Weights of a small GPT-style language model, trained from scratch on English Wikipedia.
Architecture: RMSNorm before each block, rotary positions, no biases in attention or MLP, untied embeddings, normalized queries and keys, capped logits.
Training: a variant of Muon for these matrices, 6879 steps.
MLP neurons of a small language model. Each row is named by its layer, matrix (down: output weights) and neuron, and shows model dimensions 0-191. Each number is 500 + 50 x the weight over its row's rms, rounded and kept within 0 to 999. Numbers have three digits each.
After each neuron's rows, "fires before" lists the tokens most often just after its 100 highest values on Wikipedia text that the model never trained on. A number after a token or word is its count.

L4.down456:545532528488551499514576523463514511581475490441498519466536519471563479538534550536439417481468485491481450567517464565467461468507594499527583600499606489424483458605583488483517424556554507478538478539519366483466430489480433464476455470518457486552528492392459450563433467571436458472459428560410402445576519515489519508516475417524591522423615399502471535499492454481387467529571545525506528509434492456460421485532547519502516600470461436529574501446573553552506529459466479442515560581438416553464448446482516577554541603521509528429484479584572486517482472501452453523
fires before: "ision" 12, "ber" 12, "ing" 7, "es" 7, "ate" 6, "mer" 6

L4.down388:428532621453519479472537499537542485530494467528496544549599609520514607481486483511538526475521489489458481474506468418425452454540493525563426458517498447537500576471418524519400492493602505510469472563552535564538511473540480500459533461468413454471507498431440426523540509396518398595526521634410517575570485471447569543507500502445521565528448595470592535475399522490473532445515435419534521501496577483475511474493546430498517484462523542522486496486485543551479543543576525458476500455461505451614504393491509475568412504552553455443435629453476542421429434418486500438
fires before: "ce" 26, "cess" 19, "c" 11, "t" 6, "s" 5, "ond" 4

L4.down592:531510543443429525506548464507468479528479543509592522554502488451465476637467500620414520513479461534542540543554467580498520480526539449429409581486475561543494363547431523578509602523450539460482463466462475551559480501502459481539587538551539452480511424491582419566524460457470440590420525465513583467408499439503517586489602412395457507470570501506497458498512474476545430453525501512395495505454544427427487543565548448582509413501451437558486431540532483515462451439495548498438496553431432467463524451445489461528491579464452491527447497556527601537508432502553460471
fires before: "ul" 22, "is" 8, "ents" 6, "ced" 6, "ular" 6, "ade" 5

L4.down652:439540488533507536419461460572581546441463523577414468547453574487486528531502474533513412484488506559558464469423547558481451489449484489525548537563556463534413442446422487512590463537571533547517491466440411506470464419540500507563445562541401496444506516444595518475504446460497531528523435630456582405595405482542534510535460366509508519499462525478493534474516518518416494472458548448500494503495558426462516574585495457474583520557569446446518421564476585576527502419476502480559571458470515449512423398460535476515517474478572454492490470549458617545434526460456531438
fires before: "v" 27, "ased" 19, "ase" 11, "g" 4

L4.down132:524515529538493545531448497564486517521477533541434568439400427524409520473405461560500417423495467592350483570567435526536537542393412494481450501467473472440517475571548626489499512516502624544522598456471397466425531520542540477555507541480475555471535489466518486514494438503556465457433591445540546436554430566498608520513559539429555510546457454482505514416528466454476558534548464522537589482531465505478493469560422492539485603501556526530528525463544458543433420538575517529481521471586541512524418513418498545535457498539467431551511534486526516446435491416555552500
fires before: "er" 19, "ist" 10, "o" 7, "ion" 6, ")" 4, "os" 4

L4.down215:487470503499467418538478465518506583510519484602564493512522562473407529491537490499520361566488513515570467489534528518472548555542582536473453495506515547515564518478485580462489481512475512517523551432549468441506449570447591504559515664554569451518542449498503538464474492553460512501550438461466505372459501528550450444445444499466547415577518503465512464503412480386556504547493529469470553434494578546458462478498536497494449470583561591537568503468581561498484613553537573517467575483515520566553618452499580510413572513433465565557429424464481478547569572498585457461
fires before: "ork" 20, "te" 13, "im" 10, "ank" 7

L4.down593:473479475539526584468530521421404475517482500600592543499490404528571482540644445471517542608361504445526432512523478463536478567468524495592521536498478435473476585442598537427435524561580574541570522579521425501498452469469565544487479494523432486598569463509514555545421480478504511597562558538575493546562463485516579573484560533470511522540537431478504513435399548448511483541577532525463467485527522490426496472503511442414470546489497484551572576527461547520489538520470551537559510538471399488497485386527514567451526419438476523520455516517496522466574597482501531460
fires before: " States" 20, "te" 13, "ical" 7, "r" 7, "p" 5

L2.down41:509497480461461466418517531436477438542432495386482533541498357438543469490524520547581529498528476468469475562467462422438462425495555506484481412461529511596544518507573563469420561405502508547459499510513561464556494481428533443426528451561531540439474469519563491592479486539612525458490480516441554470598525562511374430466541420522484469411564492496512457476457518490376506475445433545538402494466563451383513480523564535463481492458431503578449514542544428497531490506442526562560561487460558475467492527478464506493528520483495558393496524436561496539559533495607618487
fires before: "ish" 17, "in" 9, " on" 8, "k" 7, "le" 6, "g" 6